MLP neurons of a small language model. Each row is named by its layer, matrix (down: output weights) and neuron, and shows model dimensions 0-255. Each number is 128 + 32 x the weight over its row's rms, rounded and kept within 0 to 255. Numbers have three digits each. A neuron's up and down rows have the sign that makes its largest values positive.
After each neuron's rows, "fires before" lists the tokens most often just after its 100 highest values on Wikipedia text that the model never trained on. A number after a token or word is its count.

L12.down517:083135139142156122139109151147084124200153068116153122116102180155126168137113112077112095224120105085094106141165089118123120101163112095174110099103101141045074144136176102140082087137111080163133142151129140107096118114138116103167180139108169109188100093167174135127110086104123187132133133155157120130126105120068114131147137129110146124050124131161128099154105110114130142147127115123162119136130057124169183171139186197122116129108223089126148085068100195147180188128130162173124126104154113167141084073096123113126080134161111160123117146089089105126145112073138157136095074141129138152102137125164129115123147106168099158101157144118106107180121115189198156120156149136113104173137173080156142192169113119172133162093221178096142142187135094068173128142120109
fires before: " of" 31, "," 12, "." 11, " in" 5, " d" 5

L5.down167:203093150139146122067113117172141124125108165150129079135100146167141086118053111109121121181145082144140082084144106124073087093143099095128091160104113108121133120166102142153174091147092137154153124134135172078170131114159122140133107079166080129071170159151158160150083157164118120115182176157115187125105131150093113136080084164122134112161121117191119160123107144136107073153106117214177190094065152119154054134096171153137151146138128130111145138184144124119125089126142103116111206145128137097043182160120095094112081138112099074142117144132146154123091164136116100091129149101081076092067100129124149131095114127198158174136165137108142113086096120076145157158170144090158141145188130144101158117153209142090129099119146060155170154179158060104129116182156135
fires before: "g" 15, "v" 14, "ague" 9, "al" 6, "ig" 4, "ad" 4

L2.down747:162128136106122168173144150164064136130095111153145152121090137110150121092158135145129172105166084136202098147149131117075109178139090144086134125174154184150146153083160032151110114128145124094158118122021151123166156121108165094112179113078147115159128157106143094196147097162172134079165088145170111131144105184158106151115138173108128178182158141145170087149115106121129160097160163136090135162146120105153089113146156160118137175127147165195094062122138142184181164149141140112117106122125134109081142086079165157184099072150149121119171119142158131157115145130165109119130131143124075107145153125085141163034125157141077144098147182125092090110143135198106105134153117150102135131156095166109205116131113143136083129151220117185121124173150148059074146109115080
fires before: "r" 20, "id" 17, "ain" 16, "in" 12, "rib" 7

L7.down477:110124120200119101106132155173077098119141134067130149130114079148115125113058141127162130089108115061110162115159137131112102114151164072153157123138177103123155120154135163125095133102133073120103133137089081140171175126146130124140131115029076033195186168181121150130120200168140122217096083122114144166109090168099112119097120122097171103166206135140145106124077148101164160141126142112180128079143105147116085060071166094076120072138161153142123118108151203132116070096120126127180118148068138097130120087098167116069104119143138189126126128188106174121105103107135119072131142130153159145136103087176139131142117112099144157148139144156121088151094161118112137136134123135079080119088107091117154181180136078125094089136152207123121106106138185095150114149103125
fires before: "\n" 90, "==" 6

L5.down1011:169182083194145120119163091161120179123213115079139156168129133100116101125099164132085131136154071093126090118173141083113157114123133160064138146128158081121157165089104152174109091079157157138139133128082103134084130159135076132149164156117133127104141075182131136126134106151159104161097102122153137136116125132159149177131096183122164134093133140153103108113097106101113190103102109163090192093133138087161091140142161108181157122163099056077109098090158098160079146052103181153182123140111143155117110145089157125096167138161189112134160099045155168139127111167138104138119147109120169026186115143117083104081090181128138090112110086139111163112106133151145110140136112076155092143074092174107154081140139111127102148101212144222160125114088083125119103105126108
fires before: "\n" 20, "or" 9, "ad" 9, "en" 6, "4" 5, "ass" 5

L6.down672:144113132156127098088087148101087172139096159112154077148151138124170154132162088154132178132151072131111108112100174145194187090180178131138138129102156068069158103170106097131164149161133059095130090125105101174049142113066104089125113123150050099118107158104091157129148190109165084153069129146163092103173126100136136072158173201124098127116084163092149094188124157140066194163137138129122163095081122167101122145149176115154152076097097149116093135120185182118156128117101095089072161087059179123108163105185090174093098180109083141102143135097156104139113085148159150159140057118113110105143163136083080120104158133118171128114091100109130099117099113105153074102130139144139134146104098139120071153154158130084133127146170150098091144142165169151111124138111160
fires before: "d" 18, "it" 15, "-" 7, "t" 4, " ch" 4, "ing" 4

L6.down515:172150122154130152163127104166096161109167142167168161113091123105102105143142154160144147067119100094145129161149148115120106086172127144068168121169190141120185123106121055051123109126107131100135140147100147097156146104160127082091140141111124100120143091105136099143169099140108110103163133144151109125183105093147108139109094064112124139131094089170114156092119136148112121128171165114041134123103076107150108107084166114141135168099119078172099057133096110174127095161096133172104152168173143054129142159049161134210100065126083114129149128147130081168132146149130133012163070129092132140181144137094110114052120125116084142145147160073148131128103110126126086151166159051138174144156096182113209104099083102150184125130090147185103151128136147094094148141135093
fires before: "r" 21, "ain" 18, "in" 15, "rib" 8, "em" 8, "c" 8

L6.down256:120120118132095071120117141111105113133184098148079120156096064058113112208155112155135134159069142085145083143152075117113193110091189118081122121148163121098122086154149163167128198095146170166076138164111172174123102151100130091065123144152152094161118109136144087108044121125113078114116163147125146183097130154131155118126096075132067117218133165128116133115206153135159110134084110113151106085127150111121208174094135069142097106139126131155133146106098123072134096092181114172127122155157134122068139120120207114077122156141110132138096159131140082139123116092095170165174169084081106142133138147095138095108176126139117101125100126093123136157199139129153091131145139140134123129106097088179132121142157130129129140175172024157176109169175118127104166173087102
fires before: "\n" 93

L6.down694:150098191192160182156162129111127124154102144086109112124103112098159094113169143172112190104104147075175137103175149145067093138140193113181122148114140121148110127096090099174159112159138104088118137124096144039135133042135133112135138125099135116128053145125112169130099146135158162113163173145141124144141137125150077094145105149071096097161154130170144146074089128138146146123160152124117146147118053135099114120101135147154091107083123144174112100144145155100161146184113159131176180137111161114129154125149156140124131092153105146110197152143127120160133165104197103074164131101079092114177160106088121132073153132175124168090118187239149100202141150105150089143162113103096255166115138174109120160122134121152083103123148130187114111178115117073120113150142089
fires before: "r" 21, "ain" 16, "it" 16, "in" 12, "rib" 7, "em" 5

L11.down760:133158099149101148090118115086128132112156143140145081132123125151124127138160175091128117193157125132165128123133179150150124169129086153136127128109103111115199093100169142085077137137134133191109148149139103124130173193114082124125154173104154071084159117161097163178121070118170182176120087113128136083143151139115147102140166132159098107169138099118194061098141153159154198170128141166154097121092099191144170105171134101121077126115136079139104084028177166098135141138118133096101077183119144120053157125176170112119145168101144183094127146143087053117074133105084149152173133117117165101117087158119080143193160138176148134146111100106159172104120225160163125089066108107131154121129080119163163139224116150109069122133159132125094102160140107104127120145116144
fires before: "y" 22, "at" 12, "ation" 11, "ative" 6, "ed" 6, "man" 6

L7.down805:077105059129081109135117224200066167086125147173124123074144146148172120133149179140130171153109151174126144146127103112111109160177169142105157115096090160140105114102121187136151126116139148144104124123112132141162166132150122098162129102101129141092111120072144146126122145065145155102151091099118156101141099136128120185067192124088160119098174129141095113181126142181139150106105096100143156132126174131144124152185190145117167135114116108198154115145162073120130179127121239141163109090140169162108125113126121131124188165112123130139175128116146116098151084127222150082102081168150109156078180083101100121182161129107121169149112098096151174161069140124145113112090101087156161121106062218156126132100091179178143118086133115125163194064129120122110142150130160
fires before: "en" 24, "ing" 13, "es" 9, "al" 7, "als" 4

L7.down85:143063126114088134091105106153150088097120091080115101124118092096131136136086192163125110132097075123121140125139178134142139128126147110129165138151145082125121212203123117201107165118082135066105116149136138140115108125106054171090134088060116117124119172153151119075124137147120150154088150195059139132117079180187169127165112070165126085202152113199173150139162115118206097141185191111163134129126137131116162089120125083123115145105166105172098152150129152134162146125130118125154070106081064170055144116133150151086136131139122094105070123080166099123159121115111131100221115079138097095167128112126117153130099114118117136112134089132172081101133170151107110119093158173153112140140114092096101128157178127154073168100116120094205175128133105182178110113091121
fires before: "\n" 47, "is" 8

L9.down988:154104155134145056146135157127101091109096080074206122135104124120194077140114126117156161141082117066171096129111152070173164195140130130122189107074091114064089132074104124169136075136071125143161121161109123141164161098103194079136181153123105133083099117107151093136097114115136138175123177125130092126108170141174017149144149178144131104055113156153114076105120186127134124140127171199116152158142160117079071127097131112135112077150109118063123163120101109088123200134111124116135168110089117165134165188142138159114123145153091159164121184180161157134180142075097131096145106121096171066111130108139132110058115124162145077143140135097140120106079172122185159105106097105119162129092106091099101140165119149121128114123168146168138159137134136138154183118160103
fires before: "ain" 25, "in" 9, "r" 8, "ific" 6, "ation" 5

L12.down460:102185118135115151212083157157097146195164126136086165161082125114122120096078116155106111088147153132146135134171114105135092111123115132154159131114089098139109100178128089146113088079142145169087115155131165064077162124151165153098098102134188075154119063125175169171070124138107122086127154128121112122099103181081128169147160068110104124092186125128115116172114106123114177123136106082097139109136107153117197111174101092086149185118115152111128125094137172143114178107117165154120077127144145155116103159177116133112101138129178120171162098118125178197109087034091110187118135123127143237152122132139129156105164080125095144101124111096112133140061114124130088097092116132115142134108187147163074208159096177174134101082109131097117134189133129114175119097061160
fires before: " |" 59, "." 9, "|" 7

L2.down902:127177014165111100104064088119114121158165093110091129093126189167167153137124118088095196104147181077134117096179138085116111137156102112135120144061140148106134064119160140148091125154178164107142176140136144141105147144140142130104119184137129137134130112098113127179098087142188108132088133086079099123188135088129111142109175150158084151100122156127133154126143140146126080101180153123106165113115155104113064110096172122150143167101040130126168198158173112131104124076142098106120109141125138127099104148144199126112116125134236159080142149098155103123123138111104129144087143102136101122124164188119076153109135166179098075136132128108142115186109084101064129154139162093135090110136130099076118095128107173172098114089126086175163146096108074065176161054106161
fires before: "i" 26, "or" 14, "en" 11, "ot" 10, "re" 5, "he" 4

L8.down362:111089136108155101093119127176158137119096203128194136164118120106093105124141175093184192150159135133123171121114109146099122171151132126157112131112162109094168129075127125149132101150123121171126150111078115091123073121100103111096136128087182085080069197144136157087111169131116128195166220094115125102188047119100137103117162105125142101108120148214173159123186171117113123142095130159133166155151175109130132141159124098081135140071136137174132191090112152091108115116178169130128125144085131090085127192121151084081128076166111114127063114102144105151103152160096099102181087136136130073157119104093137104096113128191069145169103088150189141127170141130063143150096129103089117154072121105119095101082156100177139123122113177091110177099117117059148158122145075
fires before: "\n" 23, "er" 9, "c" 6, "b" 5, "l" 4, "land" 4

L9.down358:137145118119086103075173179165089171156168126096116110119170147154100165163121126112076137124094100118159133077132149151089121141143159103161170120082145139117099182145121101164098105096121117111133128173145150086164128116111138109089112098116124112165188118219123101135136099126165182145119064089162173105164087154099156136103104120100145072105113143167188132153084143132186129086086160174166174099065130098133161126122126184171130169094152131178156136069120142133118151134136160155194179145146101085109219148117167075126131144111112081130076106118153148138108101146143087129206131097134139134060124062192090151123049112110082148111096129116188125146153124102142133062102158103129188132042142140116134202181121135132160111104080155118198139144129137122141092139107131
fires before: "." 21, "," 15, " 202" 9, " 201" 9, "\n" 8, " 20" 5

L7.down373:092152120140123218072120121121113169099094143148136093135170116088167108128117153140091139129097090093126059139147140154172109030138184120097133171113129109119101131133104155087083033157107184163111126150167207145149155113097112141139057135078141117131108120072078117199091117059087182087136111160085143088166121045132081146089165138155166102105120163123142149118155161140180141066126106127198108143115107119098107133111149109124136112124132120159145136109129113111154144069057106103114118122180158179128095103109138128139188126135122169090176140105123084136108174140097126065138061158124133164143058142102084147132072140129129140155151107152119082153158143172155114140177140134130140175120114192092071132076132139138188060118131137122118094121109101150095152090123149
fires before: "ing" 21, "ed" 14, "e" 11, "ign" 10, "ah" 7, "es" 6

L6.down234:149128157074101098094177090095099138065158113176076126158191075149124152146142154149104087131097112115154147132105125175120122065170122114137112142156129142129130153182085103131114157114147123157165113163153122109174101118125125137115157105148176119136097133125183160105101223119105106127141111203149133111062079125169170146150069100153131164124147104126117067106144087085116113141106145092163150107087213175092097053167116114150089125141111151186060104064148140156152167093151141117126135097126180128184156098132121119093082169145097128113118167122116130119185166150184136111166106109137096087100195151137156158143124133233147061135121129112143070042147165101174105145103145144155137149110098132070214119072134088127113138135114120122154163082105133124154129105118152
fires before: "\n" 51

L9.down293:121160114147138181128123147097103091129079132108146099165088164108093120130157122183126095140149133096164127139143127111125132168173169141122099156134139145095183083195196111106132136147071126143149119147096139163110193118111094090103157161169136047125154059143118119176090105086144158124152117082179083070110163171125099104177147092149130166122151030138129099065105139140091103170121120139088169168106152156111065104099095146136164168132132140119089132106145167113105199126101155170146112125171147140093114109116144180053091191116120112150073171148110114160115152145116131094151154140087158056119133144140121189115141194198112072129100083133132098139049179126171127100080140104071147113110132147153085163122109116084175124158122212139135086105095142073117123101138128
fires before: "ed" 14, "ar" 10, "ation" 9, "al" 8, "ing" 8, "t" 6

L9.down249:150128160114160158140022073118091103107116116150125127099156139118085119136112120119132165150089123146111131119204132128120088138176171079125141165173062095124173146074092114101139081169117133128127139119112111113140098175087127144140083103154141145091103115100153172113195144124126155113111124137104074126104112075089072109118129147154158104119088111119092181110167152107082124115146164094133123151081136153154166188127128136130131154157143115160053128146146133041138145117164129074118147141101110113058192046145068156175123152124117100121157169154114110173175178145212136076171099155085081139133190151096092128098138069118172090133138116105096155129107131054133116118087086088144094076022143064108098115177155099157143146144128109143170146130178112110124106112142128
fires before: "ork" 17, "d" 10, "-" 9, "est" 8, "es" 5, "am" 5

L9.down881:137113159124144138138134120122063157151140143149132119069198138098121122078093095125187149149088107127181094106138175142124118163137156101086155152147141149075057195110208110128145127146102115089142104113130145119120175119154184118167165130103132109125148110100093095142068142129113162127176159216122123182116152078180079112128123123138127142169140128112076130073101144082101142092195086054151146173134128067072057143126133087119205151125118136147149142141121141116134145223106129136177122047122109108101099102141128160082123119174124152128108137161094137170110058166085057132148152148148137194115140125156113164106158131159092151156155139146105108133121109181111085121179144138102155195136132165120158094140104115130121170153154094198176108101173112056092110108109144
fires before: "ral" 18, "r" 15, "ack" 12, "ain" 10, "em" 9, "in" 6